Weights of a small transformer language model.
Size: 13 layers, 4 heads of 64, vocabulary 512, 10.5M parameters.
Architecture: RMSNorm before each block, rotary positions, no biases in attention or MLP, capped logits.
MLP neurons of a small language model. Each row is named by its layer, matrix (down: output weights) and neuron, and shows model dimensions 0-127. Each number is 128 + 32 x the weight over its row's rms, rounded and kept within 0 to 255. Numbers have three digits each.
A block is one neuron, or neurons of one layer that tend to fire together. After each block is what it responds to, as a language model described it from the Wikipedia text at the highest values.

L3.down110:121161130118105102160210099159176116091122159125159103120115162142096138114143170107170082138148162179150094089138077102188110094122150111222144130133151132196099059144071125108162114182133133116150100128180109093118121122118172148103132144155120061127193119135137098184089088126147097178170082141099171150106133154118054109176124156184130131187148118126116139157061127129110090168144
L3.down261:118094070192168150145129126104128094121187151188162093118128105144112127152099157173110070056074123135196081070147079154187145138021051150126154092094129071133107161121126131098109132169145160141150140089149089109131082094122099128166118096100081143143113092116106125153142096124142140138088096137114110106067087104094122163117120154095168169114142132148145118119143140136139124131126
L3.down698:083121109104183103117156103111172129111142132092123114200151035088119132141105117138136082066147110164127131105098110067149110049055100045141114133112138126134137158166135151098127168115189146130112147131117149139155157150087148137114153178142097128144135091102177136128103098124132176092136149086144115124165140147115124095128101176119105162110095134093139119142131129132182102123173
L3.down932:145104185132078124177051142131139166114153121154104111136117160180155131136103067144109139115096207135090115139104120127131117130161118154154120180105098090150132137176099095168095100115108183110117115178098104142110148130187135123145163150111162124137131028097115138142142131067085146103130063132163070077140204143087075137177110144089114112212131110154141119148099152155089152146176
Responds to: Mid-word name fragments

L9.down64:145115108127122181108128129101149106091180139090119154153137100139115112122183106181190154139125107127093166136161120125210146120119116117121126135151162087034085118058113116158166158121153150141109174085076123209161179103116114111144131127153140142165133070116145175071168136148114103145097127119104097099132172084130099104078133122053131150096127082122146115061137091133150105140112
L9.down99:100118119080108129141140143102186139110149148137154109182101152134168153099126139152159135058053159129103149120091117154168098097102134119074142128183145169152095101119139112164145102119124143138129072124134150072100158141144105141124130161106100164162126030083097064171131127176171129101185132060171092149138139136162128134112114122114125174119158124125140130162131139113116082127132
L9.down135:197107125109094214156141135141123160107180202084103143113111174106103097153115174155159078160136131141094107065093128098059132125141147159123158148100111134145138174234119150104084142120133121153109110117116124133140093144121109112105122120154157125145146099149138106116139157079148160107139105090145113077098161074134200130142132144095101101089158066137144124166157133153168136126101
L9.down145:152171148130086110136128130125115110110178104155102138135104107086166107108125108119071142142172146113073143125096146112200127124078156106103164142100129166101165097090171157157116166074175160154078109125145036125073129088159160133120145178172187077091158117082116089177165138182115145139062129198167113122164126168140110107121170037105151138108099110131153121066172087111114130160093
L9.down147:140076066136125167123143160106059116123133169171079162137132172168113084109044152084086131075061142144195121136126103107054095141069160102136137147129121097041135131082131111135150098069123100150099081082124131172102060171085130151125102156192129162126154110140094166159181166115170086114101173092122094136144164105123146148184132194124087163101069096097090127146142186156074166109121
L9.down154:163118147115145108074107106165156145110119156120144206137069137156171128166155098128140103101088130127065134158122111117096155117200093118119097136130162150106119175119124136177116185076107101180134138066150159100127185120138155119163144163019090136115048131121091176147160150103162153127137083146133118148210121114095106166084130127138174103127104162128070116133164148111091131064166
L9.down315:128154153170075124127119088092148137112143106119141112123132159131180140085123203168110167084157057190169081118119156125126113095131122131123108071095084079094136137125153118092112120069126137111165078175186097110111152134097103104131122130140103068059107115121089131156134121157157120108169178103118176138104146148135149138100164097126173126139085144109165089112145117081125150183154
L9.down338:131079166098106099103113115052145178186157098180121116118086098100063107100076076131161119139083093200182114050120115074111086080080205086109186099118162146073119050113165150156133171131159114172089138144076091147082135143183157141143131128122109089076129132097189115129134122139135117155147095088092132127181124106126181156098149157096183162125122087056064105155131149152145140125109
L9.down411:101121141120156125103109143136147131088098165159168174136088069079117108172107099110156138128160156154117092162129151104143144136128106130119112182111159104157048106139163074082146172134144142106133161099109153115164159204137118123131137155151143133123109105078112112118124100108108113101090114112147141130131146176117118143133118153116148143157149107169179086162099214119157105110080
L9.down474:117117068118142082165116122125129170142077112187081136147101138124080162163145134107094110128162128135123100143120118140087090132136126180119103125143061143022080109150108141160138130139141130156092118064077170075160140189119210154132107107147145128157144172146070186116172174131197093114143094106152039165151111118140148183144174107147185157157149147112138109118142126176137086113089
L9.down517:098090168189143205156104126129157116153134117148067104104102178187126166154147119134114096143128147114102165052151102084154089134092051069166148114087101108137189127126136158120158215120143091127146158174096124211138106136117139145085106144145190142174097128153119117098166053037131102096137082123106164111134107125110153162110103119131116181136132138097120133146167221166053090089144
L9.down594:163160111099086094099185188103162128197169132144145138184152073068181098120126176104140122143152204187104120170110166082147131197146178076136142119152062127153162116247115130126147181139131167148128136120087124091188125105148063143160165143105125150127056163147109124120172140133179110119135064113108134108136152165174125156151126124125118132132096088179149147156198117111125125151143
L9.down811:133163130148144083092164108129153131096157124100146115132132108178119099136108126154132105197154163173075165142089031109134126186108117124158105123156155110215146084125125106156110167115156139160098138137168144110140148161099064127103099097056103121122137137077157088096115141158145122089089102093092072109169127099129116096118100096088116164097104102119134084099130137124132142153091
L9.down826:152166140178115069069118111170080140138143191074088095160099158135141127180138146138137135125120116151114111129142139160105128104170133103141212119174076131078194085143122105197115155112067145100091154111070141082111110108157196092159112142082111131118110143120117126111113129169119106074179116102194133046123088115097165113085098152101105199109130139157164114079124141117158137100121
L9.down877:095124114138098117136106200095152064162116167133150094098111101129112123158155150108074153161195100134158071109166127085196178084142130130141153166165158147053164118117129151113171076063159082126118104132158160114166127060121088116131181148091134183144166113103109072197147141187190121107104107152144124133097140136114184123119182133156132147137164091094116111170113115089165104145048
L9.down1006:121123207074067093133173105133117120146167176126087102118128133144101134110075119143113118154086110132154153084097123096167094174186124135043135107089107101149100018072151118125128082114134105129127071175162120122127147097140155092114098116148103180114120134186086189115151170146137097115205157100146100137118148077164094134177112159135078119113160063100123185144134174125138183142111
Responds to: First-name final pieces

L3.down462:169142095156133163098119131057147122128153146107139168094156137091108119107138133174109127072102149116132143134074102109103083180091167130097137132116161082198144122112186205143161144099146110128144134103172150090119123114164161136121097153121136114074156179144113084103128103088093157111134156134174135114183161080101137174134115104128178141147130151106163133127106088097138114086175
L3.down817:134078146104106117163107129102140121064160120137166174086112098099123082125147139144188138072155117116182137132121113119156165159116182133125126071069079128136161174132120163115102128118165152100132106126133115125134097139149139106122080102116067134057087126065133088128101092100107117098146166082089152139128173045150146091114147116135164111178121141188031142130132159134112162082142
L3.down847:098112088145104097129109160102089160119113149086108111133132142151177160122173103052115148125096115130125116094151083124083129090103130141223158118116113105084176156178139141167102098137141135112132099041124086083076079146142054149098102141135156141109110194099097183113074114079063139090119089104143169180167093130140143145093147169099168127177119133087092117139089097166130159098115
L3.down922:149135125170127092133104116059136170135135137113117181139155101110161159209163167147114164148140120150100158108170132082180162109096171107122152075104082095115125125109137106085173151100130114140129090141122119145157120130154120100140135113107082110100118187083119082078068122134079221165092155154158130120086150057144178126131143132085162151166125121036113101187105099088179098133171
Responds to: Agent-noun suffixes and "be-"

L9.down6:140092130106148165117148129146199132169049125126058147144115104112138164125178115101091120101140050123113113141066103142076100172170149100139190127080118151107142130110131113127160106132193108097112155150020072159170150120155163131104151130130161079176144090100087127073124172152157120170114184084110112084140088113184105169153127142154146142133135114170136099101079107158132137109158
L9.down40:120131179166103106189117158110091110159131166139126123145108137126139137101148133148139112120104119085136126120169082132118100179077143139141125156088101156137152161112088101120163116122233138099119170102088106132142056161113085143167090145097074138137142136107123173063092147140119145091065067209153138114133142109150201150128157054118155199144161093145125175139116103139128192123143
L9.down46:170154184190117123111088101157160164167157103137133090142128128063127159117091203122070194138102150137073177103164119141153153122093164143185160136146175105178176154131161177124089143136161197112140125088154053160158142113100164139095102128079124157109147115155165200116077129122110102183105142174172156133140151152121148113138141126135076154171139147118041148129125114077145126126164
L9.down83:139097157152078118079123126191116125172178120136158141168144142142143150145161193080127122134188090127087161064126120135112141153118106122152094176123116109056152119225100138106120156122175100121183094157132148132147152085108065117160139164140157136157190114143165135096158158145144129180109122077150108124200132057086120141133124109115127103117148142109089073120073115148131122088143
L9.down141:133052095137113099131136091208151158121138157129094160135102125119128146134150176156150103117125146105158128137128111131087112101154124118088149139122076098140129119106138112136158141110084116108068129065129113147126134135105027125100108180118094146175091097150120151165150128139122120127112083187196090115130134134103094171069182076106058143186123137169152131178151143101134133132143
L9.down306:135100109170096126092115084146129141103107158137070096178100124160131107162164163094160128128169106102055094145104098131090143097124135131164120144138169087074182135168134110132168102124086101083195183122147075117076190138095170109181097100106124125114142168171126175094120127114139139111165132154111171152108110056154112092123134160137109115158118157114136137129075160139135071161108
L9.down371:091074131081135164176104155117148151146143161112132076098136166143138088152159114036117167176147088124119137184089131133113160084127104114186092097137044131176178167093134106086090135131183103121139135156072113132184164139097150175134095115063161150103163111125127181115127106140145118141034115138111182133099158090120120081130127149116137159177118081121063123064145119117153106150106
L9.down416:111166131115174072092111169088155148155137120146152106142061121134098093157171150156155144166165136165113137110186164115125106098122096113175148149135126099153081107154148162129088088149140134134134153124141140117160103154190097137151132082151143147131137144147177108091059147181118169085110114069137108129169130120106111152160189124076132103133110155147189102096100098146119124157143
L9.down435:110150144118184127117093117129147075112128198077129188113163086131145091183145107112107107150095140112134152091086177139147077226141148133126100108151112152158184141073091151137116070128142159062135108151110181156104124131136178126130127190153144122162151128133127086093132111089114144130083120124118154147122174177142164155157182085151174097122131162101098186105195143198149102131183
L9.down547:210085110136130133110173118116143130156090099136111108088098162111134167128133096141141143188096164072097138087146152138071118115157167141122137049166121087193151127156123139110129137133132098083110167141110104153137132103115119102125108082068135129135115144104169153151078113123138092168093125119110161128130107117119109200148066158119131109209138098092192167149115117129135140085100
L9.down561:123108071142127121138149102103121114150190154103159215111145058130127137122161123121116127120129097067109159118143120178059140104163113082156119113139084155155138118174060152142131118184082108160140102147141126131099089171142097164137191192086080148083080138158143136149094116122128149130103101185127102134162064143143145083135115186077179081179093111102131178095169122120062177144139
L9.down656:122117147143175092117144131173126103129081142114075153160130142185087128119213184118107151134157126178088158131118146076169147187179110106068101120127076122121134085083140219144087176203161142130115187120191098116142123124070190135165169190142177108162153163181123140146102149124132139106092121104188116162155126128101108086154145144120149067156159112148102161146129105142195144119129
L9.down728:080108113169125204154199156127180108102136105104130154084200122095142117111111101094134196118098126085170111065147225159120141143155122090187076124107124112194103105170146128165149142118088172108120092113097118186097114086144075106127111132082142077136074129127117159164141229160162116210109167113181092126147088171129139129115134167105103101117127112144105149112092147074123092143078
L9.down839:075136144133139147120180116167105087143026106139165101138159126202144122144115104158133134114165101125103115059135095123145167151133154224143129107180129079158137123095109158124137131114148138135104091168087111141164189171086169125147115121112142102137122102121138090059173131139119137178114164073160096138089095081111112091098109151148167134133140107143133121110127083112085111098117
L9.down897:175109137033134107087158164111128123137080115126098151158116088105093151135160057095077144169131114157106171171098144178149133133164159118151107191035103165140171130135188110205128119094157129166143188121087123150104118117073140110176093119121163088157141159103094129150064158147120090142134109083131096158104123144146158145140066176178103158156166076118128139114162110133109131117124
L9.down902:126142056123107145124179120119125154133130120170128133212147191160137139161145145187137172125156137122168010222094152141118124132114118133148180104065109132035179142148119127120126123139174119111148135097154103097108100101089100061071157131137132054138125087188173120125075053120130093141148110139146160126150147175200142138109121126184152158157138116174207133104120135093070125134149
Responds to: "an" word fragment

L5.down120:151173107109117103065146113142171156101170143089130164137154165110092135133161138159144079099113095159174075170070090095172123121084146105130159172129083131097181158187163132112150127096159080142128150123116118100097131221070094110172119186084122176119088124092135175075122110110098109104128171147082112120177142120159099149196098119123098143088063104152137099121174095207162188117147
Responds to: Name-completing final pieces

L3.down12:156150168134111146137080058112056097144116125119096135118084128101147150184134144177104076107123123141177105169100073124094157095060150117119122129155108151077136134165180111170148151117097124166123169104143083184174149075098117147125153149126178132155116123125093119101123112166131049151153156105102105166115129131067142183145073148115117137179147133148139103162169126111102115059133
L3.down167:115094134141129112062127095128074118121165174139138128091099140155143089107102151110164136068093095136099166124180119121099190104143179143110092127178079214153107201202107058121128145166127100100140156108106108142117116172101125126127100120126149123093135151116194147124154122132155090136125126091145096106108157099059148121124106140109134127159099079146065132127118157075152103136193
L3.down693:157108137134138100100073169142176091179136088121113103131133165139111147133136157170066151202146169132114094130189128089101129087098147074175141047123080060111112157134103104152149101141127095084143149170098104094147086174129126129148133116128165116162109141129150143136142162098110129126151085159081086158168111107148132125066133129177085145115142088102175160140115084077154110044132
L3.down857:106113111136141150174149142155099118122186127177100087113070110159135102137128112084105132103116105142077136061100164077132116141105088101151069115092137114158186168105115130181201142069130095175151170117119120148120139160128167193118114143143125080107094126129114057135180150114099092112082131175163123148173166139162148169136154124213164162115154154109102169141102131081099094129149
Responds to: Mid-word fragment continuation

L9.down195:111130113112113123096108107152102143154094156123070122105147124160168156073198113123120092149132161145135122089126142149091134090130136118104146096173063138140062085110143083139134112135157115143132167141059082098119119116126142170140125094157134091108147102105141120122132192166135112112149125141098173179148145094130148103137124108117163166085190146150121169142125173159103122129063
L9.down243:124078138119074072131119156215183171130140132141111077147193113141117124111169082104105086124145128126113078175065149139062143191095137086108136115170075145119128109090151140116153143115124155139080043113154116076140070147064149159157176146129115139122136115113120149186066145167141142093141147119081139148124138147118174199072163091119124113126125051182115143067083111105124115132109
L9.down348:115166090179106142120133120143149143144150117165138075159098089113071146099102171119118087098146158114155140139118128174073182130184159076151163116171098150037135118148110188189116165149130101120121117176091085109105120150128172163110106125121136118154113130074082147116171047213151151071132100115102082135131126147158047120154118088102162176099120127123092101125117136076093150193105
L9.down406:146115055149058154109079145163135132159158138068091190174120183123069174109137081165191118124135113109126146134161149164105053093124140143105136125149123154117160117146067175131121146144135151074119161162123096107116086093112201128084119212171147126150155172144124164114178131147143109111094098170126141125153082155112157152170107116137123098153108163205127169141146170122112117130098
L9.down496:132163127122084161106127147094137121120109117129077126130110181120106115126131164078158120102152148030157133150094218159113087151166125135122170113128073132081191145179076145137102111101114101096067085154133119146165129158178145123163093183182138123170092210101156112115157153112130107129109179130171124071117146139150113095074130083175096142105142052041126144147124123177098075115152
L9.down505:152122070071159162072182118071093129092129108171063188141152132110121136086134109132111215149116151131162077136127130135099121173148100159114139116153054104146147130100122136172081145124068079099126117145121184127099085145118106172101103111079132154125213150120094142118138150149191172102158131091157119091055063137129187102188120148088095093140106129101162145078083085099150213141104
L9.down527:070197187136121090146078094112145091135169092064146200089102119161112140172109131116209113129175115107158149091193136128103072140175102126190143094081116102061061115182133109115149113135135119076123150168151129142146164154115126179107141113056140106177079155182092152108112122107169107120127135132160110148085132124090111154127154137123100079147124144102130064147132067146150171140115
L9.down529:079062217173106144093064074070121099189140076101148120091094114078101117132178129148100113158141124158136131151132121185105115135115117174150108162138134077095149129135103168113139130131083143123117120148102106121081141119113171109077093122116146146132138147144104099094128057158106135109144118180149088135217159164144106124115072096149128116146136177192097136159152131125113140139087
L9.down634:086077133155123098116172090110138084136128115138120143130124159171158120134137126137087101076128157122111099111101123188129118128125123148104108116084083124083186133114110108070099145100144098132174122071154110103053089151097128136128122096175109157085126129132148164184116131113151149117117164101103101127128083095149080177150109118054154131106121060192117117118185105153125148186157
L9.down643:187173140122155097168115171114092132202128106146136153124106172139089119089142111109143074158163112108158140206114121110105150112117131121131120135159142118114114105090128119192107133161120167148040188192117092147139151120118119125186119164122181090170108071121145080164128129195092113132133099135135087106187120157079086167089157230052067059159206141073071135130081147138132140119114
L9.down716:074146069138122073147079110117136137125163186063122133120159128127081124135131152140116181207114125090085114104085107203030158170118126144167129155138126046123112083133048132116133125090138122129086128104158077092119088136115187133164141083118130114107092104115092091134114135168155149148135139152156110132102101105140177188145165119084111141103124116150148092123082063156118147141123
L9.down740:157117121121150101111125133139141096157160139087145147149142223124124107165139161192129096080114147084186164149106105146194116182136126145118129159137059161082156142135134128129117158115119119144085169124168099129184074140084120165142121141148127181163131115101116131120120118128084107074182077124097138176114116140151163115128129096166092096159121110223127210124148136085100136136155
L9.down775:120229148111135105176113111191130166075077157152173109157147122092091195090158142123080154156138153142122112127095109137097154083115094213123093153104111122101135160146150159078109102150170154134152097107175146103131136140133109167113077079081152108159114070144122094043114192083107136115108107133124089101111161060200139139155158120106130094135134094083170077212196120136104116089126
L9.down872:059125163137136172167081096139155160090101076128111133104101116147149147090140208132135121153144113136095117119112143099129094141160149149148074117152105122048171129126101163177082138065112110160146175097127162121164109111104097153127174124150171147098140147150155102128102098149081180114147188090127136123104139086145120153065181077213141131170131158072073116085124116162155170135085
L9.down951:068120099183089114060094078158105134117166137128115106105154124134129144125129143188167110168094156044110141109132104183063143187148173096085185115152089129072140122141108076104115120095108103101124083114076090116130106121115145136169118196107103139031151166051124058110099119109117141105167133157106113108086161160134115136136064075130086083085142132064074117136135143096176108157141
L9.down999:159078052160053110128151132124167181130155119098145121111086120150114108107160100096127121084151172135113087175125058141095121118087150114087111134126111174106122142118078135152040128150086144125109066132140081124169072167098180158102183148115128083127140159140128097224142143154133133102112155150146084184135143153077131148136154112197157121108125129101137176145085123172138125137150
Responds to: Pre-verb auxiliaries and adverbs

L3.down48:132098160137138084133107093156146139102080170031177161137109071074131153087122111078120119203115083131108099120075166153126147112176107117110133126173084187131148142161177119104142162152135133168143123216124160123120087092090127096173121183137131138121108111172144132096101170105143106162137093173136183130128201171160060120159148108121115139157146065145149172146155117156147143158122
L3.down813:141124146152119116152117140164076112107052210112164088100134144084140141086110146085093169200110083133110129168086102107119071104116143081154141147102100153119184092173079119132079125127121090114189073163076143144115118110076129102165120130135174117119111133124088101143119127135142137100166160154083092163153102134136152178218098187179098153132145106108179116198096068163156154098110
L3.down861:124083108097116151117180101145139193128093178122119108207114101177127176088128109143100108130167116125149091167181152185092072162194146117148095185152120151106152165118123105163079128152117137126138167159140143172168103112141121082133096196171126178144101145146153166144099112096123094104134096169176156119113120146146110148199137154148129099159160075147163105205121095170098206087065
L3.down982:056200150097097159142090101151089159126164125135147110134167138141100124127112146103106157122082155129168214122124150077159096133177184133152144127115061109147154147219090125127153178154156122134149133108140102109124122077113211110132136129139068203150160122148166043142139137141111135112089164125135134188116136124157145128154101201184098117174088124158110102139106125160153153130127
Responds to: Determiner and number completions

L5.down433:108104146154152133208133181136144116107085139114143131158185156147146125114202177080160130161144114169186086089110172085061108084134197159086110117087078136163089130100119101095123125137144175123106156088145080134116126166085143113124133144156131123115180096110084111123056163109129154051106152148105137148108142140153197142169115108116124165131145131128172136123078088174093125146112
Responds to: Function-word pieces

L5.down443:119132145120140097131093126190175122084203167101100192177122173016140082134106127138127091147189146118165179145087114139108131107110107149143113123119100133185088150150102134127110142171097137117128151101134161127118133131120087141141110135109126158178175135158135093133113139122169070139113106140108106067138140096194092163146193073161124127098132153105125141167125074094136115159135
Responds to: List-separating commas

L9.down63:129119097130165136071072136107112166123114174105090181163125169130085148115143129095125156148174058053168108156053160139095138081116103069186106120154118119177081137151133130154110154140151155091096116107121091138136179146130129150129082094130116118211127123111123139115143145116091139126085138142091097114132126110104165121142111113112197114075137134072141159120181060075126105171075
L9.down96:075154175118160139178137052119125111154107129143128154104126111139106128124110108116130064069117102105109074101099148111141115092105108131092092154093131144127168150099118130129175137063176126166067107149098104128094147147164068185129136155111142088151176160142146121129128157171148160073138175206147149127133145150140103139115116137184164149170127164064175108133076111025137150095118
L9.down105:116129130085153135124063112152119103113185130103118137142111137083082150177130101153124078150116133205143134106168118121063101122149139159131152122094095174068094165070112125143133114170162124148155113104153122150129107180164173148127164133120101115094124175089118135101127158189136153188162110197129088077134110107122164151135170114118130130102110080072171151117156126148157107194098
L9.down202:079123159062108157134136131106153110218138093104109160137170122112108123102167098143079159112142116093186163178114133134179137130177092158110134122098107089082096113098104085139097141157118098109136121132090071103143090112074179186154092083123136130158145150123174135145150126092148130140108123103108154096124171187111192117160112132101163205100060047119122139163150094125136115133116
L9.down212:167152103108107095083125140084143107155157135130141076133136159128099132127143079148148125139105174156145072132132128107135142154085162160120167154118112155092106194164153065094137129072141108113049148144136090117100031154115095148141082087091161054155103141142110118130078151115079107079125096150151130140137119152057121120138154037111109146091155044198142107162166110153153126146123
L9.down300:125131085148103070089164162139158133169142058077107121126122166167136142181092110161170137149101119118129137113089155140103163159097113147130090082165100067118112129136133092138158200146114130142073126140181136135152078124163095134108111143115166143118160137121097103131084113123140123100112079173138132130160086119097125169083055164066149142139059174139111176087112157078145189122091
L9.down361:134109083155128077133127187137101084109157180087136144134084158107109170086139128071142152105079110148144114102124134085135124122113129153128136102188142114184137135127141118144075119168164170146105088132164115107109182123111079137165189083122133145104122155165118113111102114161159181112120106152155157156092109122193064124213096105087146174094133128127127127079092150071110091113173
L9.down397:159092131172100104117125095111125150142120126094113097100133151090118099139083048169138125129095125192097118112160187090129150134149167144106192100132066155092093161129081133125113109075083183166131129116113125148157066129079149087148104077126188134112077149098088122157126084135114163093124047122107119139102106116118151126080125146202070128085102157156100097122126102145102128152063
L9.down405:138123135120114173114133086115072141126112088147105105169173123121141153139128145119200154155146142152162168097149115123171105105177079153151116110182045051080124122095138115069116095104204116119094130086075137146134124119133169136151128104112097099049122086113165178153178095143134136152144234067088119137174105170126132134067147165134100124179113110053124084093139129104181115155118
L9.down508:115093151095121140123109153153184172118143179112136147198134055165132123138119162181126089120133105137137122140080099185125131052122099193111102150096127134140120106148162194099077126142097135195154153103126123107094127134129052106137129162113111103070107158180143068126127126097098162099144190105110104140109132123075107134151123195158117062197110136153140123134085130144076118119147
L9.down542:134125123142041163135165188160136124175156170156138173087109142125137124102162120141150132087091098162143122111128186143093119179136118177147033154154138116130095130113089149139105149133101066150134156148130106140039125158081124106152177176168084105140160148150118149147097145082205119163154109099095129109100085119116151143083155097112104153051130083158159062109162130158228135126099
L9.down706:090123140106112111086151105137119175156143069105098155135135117131127129140164170110092109158150183064165190212173118113183104113140122154172125136092070139194126131100119110105096134183181107101136165097099166136152163166127084097190113117099105138111170131181113124111124120124105116140198162087133099090100131125130159109125122177109175169125073073079161138188106098161130122111130
L9.down709:111119174076100089124107147097178109143144152083077127131128163118123119154145138107131185096126187138136128217123134125182118138167147131160068160082096153183111111123131147122128152165133140145131086115070120132099133159141130139146188141142109089187070147118107102115104043083144106171080121129072162150165130105113080131127146133063107154161122136135164146181177098110123189195168
L9.down759:083132112120146084105057130120059182135107127156156089128124134108125138105107158162173114116165172137152092092118177148160078148111126122132097059092125123097174180181148090134204093129104139161135109151113125111160131149035087141143110103090136163201155124086157119123123063147124110143164120144123147114150080104144125169143160163127138130093156092147127020128137148124160171104096
L9.down841:143155200131131096114160149114121141121109081110074109103169162112087160120106146102159098153133109197165161107115142109125114110151141128149018097095065117087214077152090107101038117156165119084194152135161113146045173143134132075113139094088136110163147164035116137120146088116098179136157141072194124145178125140163146116123124137114130129090127161071151070098092157120145185156125
L9.down870:151108089140156145168116127164116136139090161074164105134130112155093150200132126134137096113127164091079127079111124139104089096093108201097159106105118125150145156021152146157131091139153109128162175144130113144134159089091127191113170157168032076145115145132152145170121127108128105076143130159037074149145122072091140123126190112132156150158104043165136109094136103125122129138156
Responds to: Clause-boundary commas and word endings